{
  "vocab_size": 1024,
  "rope_base": 1860.0,
  "decay_fraction": 0.724
}
MLP neurons of a small language model. Each row is named by its layer, matrix (gate and up: input weights) and neuron, and shows model dimensions 0-191. Each number is 500 + 50 x the weight over its row's rms, rounded and kept within 0 to 999. Numbers have three digits each. A neuron's up and down rows have the sign that makes its largest values positive.
After each neuron's rows, "fires on" lists the tokens most often at its 100 highest values on Wikipedia text that the model never trained on.

L7.gate327:521574449548411480509497470447534566449488551517533475409393585555477447538514451427494495515480447593440564442528463491496461481550524453474604545425642489545525480502489501480491528552535421483468447455532331497589451479485495441497490449538440452463470564539491490514484458609469465481521497559492506538475435517481568496467477536518460492446440657477508470618515492557551468425495455517519530542413592452496483520515517594499506503454509469548542429502517475533398538421595474562495495517583430559578513478515503531518439522461522409513531466473485460557440457399549539441
L7.up327:494542487494465490540613462510568545475596504430494424550452565560557533537507513413471400367514538412494501573567549462395512484506543472524507467431535530560533557535483441532517466400477498456556478543550454530505499552455413436534504506484523450513504506518516469446443533506510470433586523453450470400545576458450481524456580439491446494455506529480490465453516500461447565500529554483533504460504461585488594446405544479536527463460487411471440508486531491614444555405503472338516514506541588548541481489468513428472453469467427487480589419506477458423448513439579438589
fires on: " ", "ast", "tern", "ity", "am"

L6.gate226:467524590478523509568543512554511467543494482440583527537509534464576454612382471499496474607556534423443500532476556535457509424503493443518568504478505514512525513554529513406532504531491461429482419507545513439487454549544522617445490553448541502575462441485540481522403496558569473492553517517431470530444448464506462517466442485524560633550545529481545469493379441382489501605496500514514581465539504448478469463463584545462464486447503529535418540478512438571512601467646429563496434540439465447484473534475536577567614515438467499528562488429501483498509418555502499551
L6.up226:549514470412539547527463522504541505540426518495585506431478488488502518470374455489554534541463529588542449506548551452411519464419444555516460527511556477495471450439325522396523506531520557522444506468507486545488461477514526466636576469562563411498534614503568559473612518478498548481525411423553529520459515568524500473524475450544503446411509464506521568461513470454528564469483532514503547509426542440492387562486417464484513449456444570492468503453452517472473481526546526492517446500393535490566547496359545527515427454502517442386583497497540519495420410528546492488
fires on: "ow", "ith", "ing", "ok", "hen"

L2.gate412:503496479529482518468539531465494519525539502449556390497524473544519570669481506607415474462464493423563509537457572460464422512457540521429505525502558517436432478469536530418589554566428495566532424434384461460564492496444450514571614494511482525491495490539374497438559510484515505515583433540522512561488525499430465507576502448497497574424496515549558568583612490475482455430455572448482471469508503485519447497487495643525418492493428546402451561545575479522569512579524495538593473479532527475505458460402519461428425570478515484517477535539533459460456514504466518493
L2.up412:442501584516538590500571448397544479503487509491587480400521474570578517595625508491517500561492567520541464553481598485603474488479516515438471517488460520402441493470495541417503498588501582443565519515443499447486472456528543584579496487441463544507531454560457427329526471518519459520507477552491529547484547476450571440483500531560518529556489534519497552530524474502526500548508512408474430487507522413574452471542542516455452533453538448484478527528354553491584435447522429561508547526416510487501434448450480537509498589624588474511542557509513484475427541524398476523
fires on: " he", " He", "enc", " this"

L6.gate344:512515493514480468535511517399547526448479461416455378454550482524506470471466423441506535526459495477474560496534566392533409567473481479504491504488491583480499454484486512492480498441518379478547391511375515576488482523487537606546429474454547501497571495561496528466553548476420455551433459552459527517504524487490584406548484496505549466505517528499497454602590575584546453399520495420537548521437518511522525500558488517427588452508441600455497439534512419504616520532490445501511496534515573394548550458439596434467424523529475548577420438439498480443478491505596508423
L6.up344:492453503535523569565511537470596539428492498513509469545487511443520558456508532446540534593447439464491518675538513563597444577479494469480457495503390487472521466506517451568551573509567466461492494460434449473503521484451477537528505544575649511555475488443499460490436561464504454472509580469494506535506545439493642540496522411627499496478453473525494529448446527396452436438553562429475551471521497567537509459492576509512424433561397497490489474592558450464518472476435562571560457442382411459535505482564499514483528483555573468581502454429469532479502521515561541528
fires on: " he"

L2.gate81:481486328493487499504555465507605476531530502526507508456507524528501492524432482516521532465427499501584439453476442431538512524492419448567584491445484544418473554500513471467611575431500507497436507459481533499481498518434552487405397522600489645521416530524473536463456525494563444469540516519537429391499504487512474505444547477549528420426551544449461561528440487459384475444477516454569532444497554462569437503470535489459567447463444580539431399591513462412495452477392503484505479557593532490518484516451485561496437536456448476483598495542498423476468531489603551514
L2.up81:507471461477418435452554582500576420505449500471502550492540551473470461527516444472507440459455496483403464522545621457558518443547432482495558492516451576544492466523484525557588574508524472543555519530510423512517469501564552564430441587591561535500442480491514503482476434487459419499492462446519587480476479444469457442553420503493576539484403450483655446532467562425503498539499564524553464524509578506510535423442546449506490398444487483474535408493452512496431558526540508597548521537472510569609582463439517488626562425497444475515452497607490588473484562532459566498
fires on: "or", "ive", "ary", "8", "i", "ite"

L5.gate13:468506494466526424448491452509396592555461509642590421493385539491452519521527439453473488487434475572499484547465523501504521506513569479467466479441512425520526455521503464499476442410454515382454504526494400464459541487494424520500404490529554425443444590559579512502434609424542513590429495486575540541487420552603419542494485493500496510455505470581515481472488545576503490448601585493531544538483465502513598476467442450491396452513486556527456527404474466513427497429427480514512486574594489494441456567615435506509542471460456503463495512522432462512511503538428540499
L5.up13:504559482549504364430577448516517485507497490551532435427445481531446392590502503462456507553510532558464548498512542559486431510473530556472466456533520451424527439575526601571582495487527563506447494472542594563406543506514468527570442523457519542439490571454511526514476537484543498507506476475505505424502590496519489532515533529569417568516497386596506505493426511591446638419521481452513557531477533420495516516570540527504408553568503474470483525532518495503503568560486544511513511601513530369440546542621447443520538451511517493479532564456501564479579646456449524533
fires on: " "

L3.gate360:608491526620482424600580520421592478500585464462459535534506412474632560569538548641447428657553481531487542486516496496490513498455511467529477436500546513486525536460514491557529560490545495555465425466473453466574478507576434504483510506555499558504424507519498470529484530518381530478492531487461537476494502506456432502449479449424488435522527494508468468517395514557456467499563472463450473535560492555505499470547444500568421424542528486510477496421519490381516474558540509470398588583598524528482529483481560589472531483477493460417592441508573500584528486495426456557
L3.up360:563496524519532389513489541554598539547464520568463532557520428470569482614491567569514473524475534448506486546499485531441469568497505453508524515515500564530473610429469440543441467492546420562479434455427543442500519482622552487560484468528431573569405469476521505515530497574593523430457568425543613531504632483494440510426562541454426425546476550496446490559377618541526492454487466477431473533570362503544501415531444517610483468498579519439531511467495502474488515478438519463512490553488501553495529478459552509468450499564482491548513486542536525547523532490481606554
fires on: "00"

L3.gate228:534506512511485535607512553489431497528445452481593543505515476485506527562463497445473531494488431499395472485513432530456461610463513532543462429537536538494464491513483523590500450528441452486435405491487499438395561561422480513522540468451534527477507424447396441445522429446496464444461476544424579411445480521537623573407528512447535472514475533514461448415571540474568424488556579562437493510494504547492563442575476601528432459520494427525484525511672591499486485497489441491489483570534550525498461554487429353508502514534488511496481505468539574456553492586514433562
L3.up228:523395465513533501523450537522553490538431497540452490527470532450531469522448456513630482465529567543432428515623421540471447601551488525491516535513499434459477526582487471496523529487459540503585474524583583410504484487539477526489536505460498519448515572455433564510486521612507510514443519491421502496484498413544545538495501467556421472591454490568441499399497463464502442527443446535436405466546517392511531438537460471519471512525473464562576468582607526510488628518480453492539585547549446474475478569411518493483562425486408498557437387563629512494435443445489487486
fires on: ")"

L7.gate417:415560517436545469620523449497451495455499524494538461614499544415545527608602527564450524514495504523500401468578458509519525570422624479578510614553566503479534565475489546546521544458490523486533527508571460497549550454491445565673493491558566498515452564501478475446451549469463464460513560528438502457493540604504444462569553559438393483446507445452530468502413588434497468420493414404533523531480533427445491480494473500557490514507471534491502511470542489474490463452503572576493535487577529423426460583479532517439596544501553470566448529426513486502485507529525477530
L7.up417:495514541464496492559561415555474512472422501497537426596560577554602523556505450539505489532514516458419527485512500493585469514518529523515450648532560452455573525476484515514512532455502462594544529430472460456414562471524407522560520492504572509464527563526493479495473568571513517500547473480531467539429554541403477453585574550520449436406485511479503476573459611467533496517513492433562541454563461575537525492495471482579467493508467547498530512454394464551436468564497564567444520522559511440423502600581457562554552487454654514510509437495389501406384492502522485526
fires on: " "

L10.gate96:524574465500468493472482602528552497542448508532520460471547577436535516561459470420521528496510399500591535515544498517569533378515525497486524515543511585450444504490526528522496475509504529521567433546525434526499510470422391600554506526499526501518518471512550505482450505533482473522469468522413525542534599425471539479518493535492406536458536583425464507491513485545432526454460627509478474586467429563406559474432517523476526485554432465458498377472482488530473594433443380558517462512517551595513394591518411479509455464537495465612508585497497607476488510541545503655
L10.up96:482495558552483576453520526482480540526522563503446584538484418457538493481537544563513454514537476479516561522481431440492522500506555479538414426461514512553421429499486572495552584390587490476424455496455423561433506489501453558475474605508444542495453474474547425483566530493471521574456516473590509518449571551469462420498441441497528510574540484538500419422460578487451582509560533532491517536587510521520459562443591501520514511549517501554493564506444467519549618543598585535547524438526550467605513530414371589472495481429522505569541363494525496461411507526578556480
fires on: "ap", " ex", "e", "vel", "ough", "t"

L10.gate307:469542515511561412518506365479449486525428538586517459462584473555475534554456539504454543560529584511511577451479535405470507453445491546435479441468556523506542570544458370515550527509500529440481522428525431512539411543522578559593424518439543549518620561482494531508568519517472487535541557520402455489568561481556571547553528437422589461393557503513571534492517546397512532492492567454465504480553417450489377477504593521557534438484537496505472482491492511530481478537487381498488478458465509569539526435468455546488508597517560509434504473554445549538472497461529397466
L10.up307:524435535513505447473536529569511483549490480500519452500449520452505566551467494556439484593588504462416478471615551576402520501479563537563571517528529551517488542425586446487407400447603458426523557411456444510549473527457492531569542530510475414503498529483532517436565543432520476546437644530520545455523498447538422474543547472426493533569564563428507455540538527492542487550571466523526516474455539425564513513526486496461578528529533466510471591453401534562466613574448591493538492509449529486451478606419507550551506566525487490457496535393497459401539519517521574497
fires on: " w", " W", "W", " N"

L9.gate423:375417540468505496590564507545456457546554531512627500554555562499526497545532497447598496437471503456500492569536497529555459471577501533494491577490555500470430505439474516461473497441486410520482460556503516485517491512451493570559523454575502467391465468550510585534486478534505518602517450493484460514396563573417522595570511568482501433510473587517509452466447363480497495533481575486525544490498452551491518542532527406461510564475454512514457481512597390496441432450501429416555536518445542597492530574544484515646406435461526489491473569467474496547577538540492418540
L9.up423:341480480475500519554520444525418458464626546524580518462539517555568510633463539522562361465472511472413475449569532593529483486530537541573568506451542494480364535429511513536490470451492429486538519539501501446459493529432443547645524486525500479440465502490473540510462445491472484538552521540567476499461525409459504486379485535495554539494467503489485512465472573535439534517476486445499464489509492533474465439482428443443467563463491566511508567477496394464511572505470441565443572486421476448522505610507498471488482417482612437447491571470463460428481443607457523463
fires on: "4", "3", "6", "5", "7", "8"

L6.gate17:461479496499445435474551509507541412508458465554485526448546475454437455422501495490455461498471462463529500390539540553382444507580452461521504464441546515612517574524515506591477496538614478555493544477518511509578477521512582455555488569457403582437441589562498568516511477460483469490524480534451466495493484497509604536468607552464553404447517470556419509476498534553572512552559507541523509442519459491559469523439491482456512450467447464401596502576485492561495631490431520534498528493479534508621386588493412407540482448498465415630525493484548460535463537523501554511
L6.up17:505447539494555533449436530505560513565458491467532517558582381498372473504481434440567437533482569478533482421516525452457463576466481474539508449452453462576463521496504538470506529491586387578465484458415493577469465498454478558558502533490498533541464588505427533523576570462525497449500478604467420530431412495482535443455515531535503527575472462466511489425508482495515563457466506434581436476494455510596474480473401571586554467533501496434552474574578544573415543512443464550432495569474566547559533503505458449449510448419436550535588429409550500448491567553533507604
fires on: " can", " to", " would", "ill"

L6.gate163:386481515443483510466528459531475441477521565550540486510495526604526471484531529495442493501496469500489534508557488502502478498543532515407505581366539472446407670477455484481452463464427426520561537445488440506434500412525470535557504453536556511435517499566526577452475439405534588492548514458479482462483495528558449562468516492477480459519456500533505441454410604522498479511513583493517573523577493582431530494484451475496474537458420438557534487510531377416433491566469497556463476514403543441455591576550481439407408499433547458446498504542567540487542490588419438408
L6.up163:380457619465451506513559435551473430481519473493514560499560520554555530471554481509518503488491558457448485555502478603530426494538541502616563534457509588416527515409535471462493428490468492470544485533447451458472480502537515589574462464591561505523475447519526551496460547443488607482525517443501502530499495425474489528408476541525476430525478496401569451440460578549499477461492486501619570547549435522504485465483504568599508561564454550508527519452549438446392469508537571513439497562427505552507516538449539417554425465463437443517513541512534388487463374631490495435
fires on: "4", "2", "3", "7", "6", "5"

L10.gate221:575492608433369539547425476450412445476490429364454489514455489547459439542477507531503566508459531516525534540583517505453520520527434466452554470503488534470463407537456508515495440538503496485500494449493536534388468528437502507475474527477526503512582464492565566495452451473589439508453485614470508435459469456520490434552422451499562513514495449432488440572570412592561464542403470514519491475524477458495474509453474432440455550434568553506542513479432414419520384546512480449472484512515411505385587479447476463418505517546455463507552486603642496492486462564455470486
L10.up221:500410534466517477529512494449532456450428531553493449456529505543550472569524568485423549598554511554490517514539502544517424478501505436496548464476540442445591485450505434559400484558504438462572524466417415537486479536451475542475512539530377530477492409564536577269530429491427449506498489494417484540476557459392466502508478439568360477517509448460522501473482538476498429487510405514456486469548515556571507500572418538499468506484477510564579486527503504474462474466435447537435422544368507448479601527518509441511531522532494461500457461500512484446553441507431498441
fires on: " ", "6", "2", "e", "12", "11"

L9.gate421:546534614443563472478548618453567466449460439443577495613495417472506508489420482522506552464530503485503579574477538456438520506434583525410484488486464462484494470491552455612454560448491602516437513540508435515431499475492536585531493515438518516479550421429494549512458533546493498534569531464356496456484510535429582452517532469494569500515536502445468530539496487492509437542444459558478544673513539576459473363410506487605411460510485564485560455512475463490629465507417417514559423545461484527538545545480481480497525548554532529502528507499504491503414478526527512503
L9.up421:563457447461396547566413434507502433470477408588521517466466520464523498603426528518554529521470534478478516474411566557430487463536517485527631503473564420489519483501525524507427483475491466502494508534471469541486555523481467434542517490454525453462526542484418550492510487444456502548433518472525440441468443469452339569618475519409465516478586552525553578465529575346566525515506595480491457502540466495534492490362494553471504488506491593512492475452513566502578496557549453504595523516478467445489559578574428439500512490486393550458465466553464454431502547420526469561
fires on: " w", "e", "ed", " had", " W", "ould"

L7.gate302:450538554491528458496519459493548497428546497460536515520528531554512505562402574462439485522531528464480573499480551516493469465549449505502619443491413528515504571449451494536607391480603529482409564463460480435373566384476471541541449419471504550498345496510491483531483438436508363509557502631479358468526490482483463503455485502496510497450467480574421518616504542497539416513537562496504477467568538498505479474559608517492528499492519507459505447488504437492461543512438588518469549511425487493420588564486487509496459457410507473499476544475452382443538464495534496488
L7.up302:503518535485509507477495640505517486514492554455565545519493483519511413592409506464514465522418615436362543499525462576527463525508543573496602438483500533560447567477474542527585489487497588438556547495486450454432440443486571523595426478471441481459501393486500500434450371506394440506521519555442472459472497474476508533466448526491503527558460398436552477602459469488481407517473509472488447443578538557523515543575528379548474482543474446475525438602493480453396481485509432572469555530523526510434621498533490532538449439459455469495457463491454476440513467514464497489
fires on: "7", "6", "8"

L5.gate198:557483566519416450615465463528598532501584512491519533527429541511479494472495474497535510567437400526503424507484535549411509510460601501602527502533466483511415530476467493475465545547421449422467388502595553523505455503419510491575467495549447547486494588510423488471464437521539471449479461503601502545464516496468465536399399525453460434476509489458415504421523445395524436509433545461572493485465582494512516432522521538456544466497527467448498539406546538495484488418538420552463542494508488496440517541418460536500617547500455538578530546521508408550652568542451535547
L5.up198:502448518547565480604445496563473453513449509500477479588491547551588514591394500419570583582516549509584461543516514421404576531503504485517521482561435460530447560492580550464510531548461543500480449526429549472465482468515571521512484544504438500514479499512563472448398468485555471529454461610500446524435544532565470501508538359473419382504539386503518430427484601543528528498513493459479581560546417479612408514622443508410490513458543512550487570435522540549511486528530502524622555533535457511485496499458525460489526434451458562492462479508501561534528495465550498543
fires on: "a", "e", "s", "ings", "ans"

L6.gate442:516485519530493528536437455523495568520542440514607575453384570506509533520419417486539550560527586513454542495624436548387513445471512490456399480526421492505520520523486485526538481527432536513428437493468520566568435442531535497610487578436582473522490529517548489534404479478538568518526501434513547421521527502433514554518569492541350444504447466528502550505533451401473526480542522424500545582404528546485531419472490551523614556516599512461513493590504466540538567447479515454540482525535544501601436502599542482497586499413535503438498545460518464488437550478491505449
L6.up442:555487510523441443525587512535582433436588452524560547520446549450546468570512434447461572446590491461579475526488459584446468530520549502405435633560479580561463487483514490461527497535536542487534456552486578476518508478552549510552480473601485455412429434527495488483485443462497499582507481529562456501502460454456490474552495475425472547414453449525468550537431544487519483508600479409567517540432562566474400481503447523571480490590453587452454492460576413565498651483547589518488529457529549512581432612458476494575504503515493482533543499542469469521504574449455459463
fires on: ",", " of", ":", " ex"

L9.gate395:450501586502445459513435566398538460485549583561492531464455476488516503451458494468425550470465521472564526530542485468488587426513602450497492535451478493467471519521468529546488555561605528557518411426481514481426457585440535481498577559437482451476503501556466473473542505445482470536500526571509514366546439554558536506558540559473523521519455595455415571494475475528469568471437510523518518528618570467463488440485594539475595443556452636486524428444646545560509507507436432466422529643448445520532518454549585549544553478509539467483533466511465453457455497455472519502
L9.up395:521461486497461519428451451505560565466520564576532512464523454564544467431390509496518537457471612532507613613468542491417513497475520536608486577441511557476461537617467551519546518412486535542513444482514502453528584474534504545519465467601501455541555497481516498462543470498534503554452620540482511526526587474578520479586528491451599521501559490515535585487455402408550458449533538503412503505482517485552484477384551482571504511525498552545454487487504476551467463549496442488540598576522414626510536432428558523477475507534498535467613558629455446541476523551497475474
fires on: "ed", "ated", "ing", " had", "ost"

L3.gate10:565583421458537498545479556550531537560467551553508474462427521439552447513514468450572538578465495446385587523495523505500494535474551581558514476495572432579461515501614515496506491421544443531436410498479437482404481503448553509602485490521473495551490491551484484573494521512501429509518539576514479535522459547479523492624525507468504453559472494530505470443407530446393492471557630525377538483406504526510473473437592545535473579557467590419439501505486459543485440439501545431535473533521549556483490615540455524504481548481627406469527563471467440534523495516600513505
L3.up10:505491475555469533513565477528478512448531417482452439394553615513545535514473516500418498457521545516493554495455589519460506545498558452486434423535471502545597435464463522577518560509590563545489483508392509479506469559505465518562448558545552477518488577491491465541449484433557471444480507473486556545486486559512408447604494455499466479403497437546438555502461522551466559472529486467590501453548498474581479515438430505578530390462420448500506534439549496621559540476440470491497545524572519473468470581564418442482506534477438485430420479418432682474485450562458513580
fires on: " "

L9.gate90:500580490498524434448474516479483547445474477462576469437516475594480514544452456514566559378524505524515543470400570469483534454482536432538533479539452560544467442566477499588503500498480451491568494483473527507341502532459474623511530566447573454466577489450509491516433624476516421537482442448532622484528575511544486519487444376514461531495564493456515653468429501509521506436460531545485528508394475439438504433532418484519546534531432535438499516533528542469529519478531408498599486606504486540490476549531479482499462516606571435481496542516540496557497378430535487514
L9.up90:470465520590465582500437496427549543464527505632486486426516554525461476539555346446449485479582551558497571520526431471523538546542536531495481519513511466513498435466467585496415452437554480578576588426484453525509506540540424445556420546484529461487401480619439584539557441489572478466499513507588437431508479482524590552437459476440475503519534472499496418529473528557522457516556503492493495546529467496514485481515460462527478597540578568500495505486509434502463541424546446486483452478507532440449521533569400559464502452410364454497519558514424514540460470437424506373
fires on: " d", " ex", " j", " dec", " ret"

L2.gate211:460494497551444570464528520518465497469506437443441520489459573591497451530535552441510485448617519519482474502507492555484443489579496553553532433532465417498489498510577415505546495512450475519457554513512467518447547508565488513505533497503494601547467522517484493520614483547577541517322462503481489577487511412460486486502476474482512496516489470573578479479553520475493472504485427474553483468567591491568556434530437489544373451402473499482485470435539527536475462493578442534446407470442529468516574406557578500444524459448333585476554508457532497504443475303502452488
L2.up211:465577557503609504418455485563490513461560501541485532435532546404574442372456489473581426509458561581548469503542463576553608480475502398426448561532502559484486587534435439469463496533555531463449500525562473509524458477489515488443516475529533409432562536597426544474474499486483483438471510489574525478557522570452516453523509473534428454479575432451427496481546407447621479612579510554550543459499463486535495509457437580481439442477510564527522430502472530463549502564458546484571465474592564502436495563529577480514528540442448502367565498495502481520440446522509550502
fires on: "h", "ed", "her", " from", "al", "w"

L3.gate154:564508489511511465487471549530446464519476447546508462432512498438519426433466486424563478597481523473440377426480497509482573565544458485517463571419550572450479475507538516499483464521339453479470547532563411469611449481390639543434423514549509442535473434515470439491436495465464466564405543526441568539479422573544496523519525562416533563478565597488468449508495472503584443457407533492438479474447499461525539414512472570428493472576510530556576464470530440457505491504489469463506571555574444580579525435512504459531556492483511455474418553506549499468493502493425482558
L3.up154:488481503376556567577481534523477521472445489480543480491425459502480404463428516446505555419494470599497420490492513469541404512523459556506551483525568481542445594489528524595459486402431462511514468487546447415516537484534500495547503517524580501540577586432541450486438516511429514568496546415398513554416537596573477470573514481508485541464535509541485553442554440494545576611585529442492535506539490427514491472474401539469333469519513476565476548521572427485493513470369471516503461605460454560471433501556576414554441543483462509564496475509468499548495546502509505514
fires on: ")"

L9.gate315:543464462475532472529462497417503564482489429557467516396427483465474451509448458542455480523539483470492501519533534486528397446460501460542568596490438505375470446610538490554462475538462601552522521560501528553532475436460505486454490521629496458484447483454459573545375433410530547516454491481556582469580472423493551474485547481548449443519451558525456439430478608456580563532507469418574580483417524460499544461607474489513514421455562547480397491507434535546488570511548449556535473561474497503542534549492464484525484381507542526542525479511490515572391476563494544414
L9.up315:556556533525466437544547447546524521484545419399525391510475442504469509495450457459495502434528516577532402440558488587484486484454444448517477486500450471557564602563451627449480487473456471522583450589484492548501537510513414483451492439438491495428527421496444478547470445469563465508459489492517447463502544518473404458483485511438477663436487474503498517462534534489473469493524496394578468597540494475512569531501462450583503448405544473434536491488541483503363627527477467564585531530554560524503497593521435459536516463463489479457552481472446521602514455474550619507
fires on: " of", ",", " in", "es"

L6.gate319:577496421514494512512454492517503562500462565460522567324335427505473555547465508496485492473488468427503472530465413507502603459483465499445517505516507476508607541529481468482494603561495541446469557488513473577419481523574526498470465469395544523455500501442531494400505534445509547569547540507489426495475498431423543461512400494497491399535477499600621426438499520506487512559480554465505571464510487581534523445463554518537618452473539549419531523530553454581499572476467436466593571466503543518586501465501456450481494595424444481529530501598573481479435491470503489515
L6.up319:559471536469583546435516506552577595426498628525539557467451396393466564512545528539570506511502480537473506477433443437459601473519472570465472483509453515520502573517422454427419481529445524467552414484457526496538407504560487410509541490508566484483472457526497568471484567476606609455613550490448480467567562508497536473510476503373410498474455555574507520518430486434502399489532519558470478514494425479441457488498512539482462489525580423508617548458501472566575517502519502566517555507471547481448485497467475503521496517564514494578548560520640507500492472424448427426
fires on: ":", " of", " |", " T", " F", "erman"

L7.gate173:550424511483494529507462521483537536486489489512462517531502501465446508515480544480478429529408389492566436451463462466503475447634444541524477524560464565469435411365490525628486456560550501392387467470464439515553404495538442594529491480529515550526500543433457489428596562573441476504471488420379534525558531566501496430507534519558491539472503538454463539523478493582490440479545531523472549483421485505484438486530465475471566461534423507403562479438458474454567544452500471620499502495464469370448505497475456411534498445559546475523551504517590500489448522431537399446
L7.up173:444521446505423532487540540516598538483528542513494440482469405467460516526388569555486463513565538574469489433493434525450440485534496467484478618525493532500543511522466435472508434510459458459455435485553492375547442561445465617446332456518600574555475477512472504414458532453407464475475552624420588502473513514469484460529480528586534471557466426530427384517453526437473435465567476568459465414544557486492467459485497508511451487492468538467498493467449465491480547580471402536502488550493449436566483518619424397489444522524488540546465450490476550502476525510482532462
fires on: " he", "e", ".", ")", " (", " He"

L6.gate382:533476582479466533555557481463404529442486434443578409554556510439513451549462562588471501539575527486537520553549585431484545507539516572505481486609469482610621433463574532497361492435535506457463504512469516458550482581495549466533454483452530481570549544403459504491541487471487493526505571497572380544537597450451494440520434434520458533442572545496516512542398501485537397499578582546440537498423572489499526479547467483503515452520475562496460394497545509491520552606470480483457530571526564564481459515500443496512502540497409560447604476523517491528429546470553534469
L6.up382:495482611495582506516489460580354458488505496419479414554503527455483541547515483525507476510470443508518435554498472484520533513466508474565508443389367589549522526473505565533432542544557528526500516547481461407615448576488519459539588536453480392467532554476503489499461526450540468496555564487499435501446480379510468504458491415463465434423565545522582454527559518426463461471470545458530486511559515470393518515506433516443618447474514428411536453467538512451453643496514604447444413519489550466527466473465524487585499472416530530489456452505460433525522500472525432538
fires on: " W", "W"

L5.gate101:474565504481448500467418519404533457494504520525512490435505518590516492505516472393515600434463618582551534569445437532477527498585535552571515519498491537494445486543479477482548528522506485473529431502452549427484490489431474535468483559490522547572527614507613510477452431547552500539417588523487470479472413533554517463468514432425490522543455513489509504588549459450485437463412470451496510420501507498510477521560539543453540553570488527589473466487501402567518389412522428565453491519358481545479454580455512626540508625532526544487487463438528513454543532439477385442
L5.up101:475484506572442539512398550533469437615494507482514486488561431500481427497521457463531561489516603438484439487488548536484522526524561375502532484491487565469457472562512535440470485497528448496495483589506561471459491411482566516497580465488466515463493488514435517493485543462507476551405586534513387508505456541402568532520488534487380463438523443450527535377456498472533461400531466451513510613505329491509443510499528488533488496484491471606568414433432545498464476431534486578593504431438501600428541584540516496565460496485579553441521532548425505489447452462475429545
fires on: "s", "ed", "ing", " to", "a"

L2.gate53:548519468528544564516514558501512481551494450455568422473481458515392476528428513495429451461550545621480443622528515574413436477583498481487420443600477511533522442389465474499571445537506457479470538502583516475509503527507487569499464513503455414490601502504505532496500426487502453523478449473512609520502443565450535512522533471556554469547540550498532409468492473532493524503494500540491500511584511494550542573417394523468516377587486540580550472539432506536441383535503485531515518515393488557491510381462581501458526572513472474440622469412399415542518498488455442523
L2.up53:546448538507583540530607501491517447543471452471459528489512474471467460393585503464493561409586572591410558529491518485582506511609497428524441498497462548465494498513513531521529521372411556445496497457511489506589427536597424591458546525514420588490503508490451565466484403498581504477515566533541527535521536518485543528530447471480421479484485488438493475513506339539542495514479498509480488499522585443444565530495468487530563491495442461502527428476484486518505531463603555529480461585568567498587560508573551559567557465461414562432605463607476456515585503515454478530
fires on: "t", "ic", "her", "h", "ten", "he"

L9.gate264:579549519527499460532545478505547459443445567416571481425517452474465525488519554573418551556518532354502584498565463518525523449477447486587476446462487512448484468499475490544496423445605415489529584405484499505440475450510475437601450484473443470516624571495445457484566534515585456518460509581463554521498430444584565472513498503489464439497483520400429520417410442472507514539477507556470369516443622473545647453459443510488518503482510493528451418647494465500525498513516496490521464451466484560534480536457524457509438502533485419534499545510456406521500465521526497540
L9.up264:488572466563536515440525392503481536510568484488500469539431439481347467544418501463533498567456655481508550527564550517488487442439594404534502499520484586458478507555528513441396473515484539489524516489490403539553504518434526472650512528468494534517444584443403490531500495476493555510503535559524478450548519470544533531418549578505458547635486463565532543523539484501448526505465530544539469494490510456551520474547459495562563485432556519509455513483464585596496546509496521596519448508447547551553466531418504530518574546517518520648533457463599556485465482505503639504
fires on: ",", " that", " can", " would", " -", "re"

L7.gate99:512459532462533442499458556533556466485488529523551440473532494544590475402422574491555479503419494489487510477544460456486521441405440421577628448524510534480482438480385502509505496515447482442424462559493477512440529478493563505573524434439550524550488475562515485527473412555566498481483494538463562563449558550454550456533449516515433545548463537420516587462603420402553533486476431465391542488492626484474474511447486489444497491548520521546401552499464450442553579493566412474491408509479464512451595544476521594467489472492542389412555477468527544499447427535420513579
L7.up99:557561463399513465532468635491453460490545443496577568451511438579495465476539487511547508511472560570520640388476532565480609511468473439492462517468472507492489473614476530508487490539454499538626478521494520434510507533505469583465436525561502432573502535532450564466532476508547514523553490536534606548494498499550505512422428474499601550531493507438480581453462556581575573534439607547452507490536542472491511522472479475420391562491505528464458415539444499506398473551506441545617406452448525530471541516429519524534555420534496492499599472539518560514497433563507453447
fires on: "ing", "ow", "op", "ollow", "es", " work"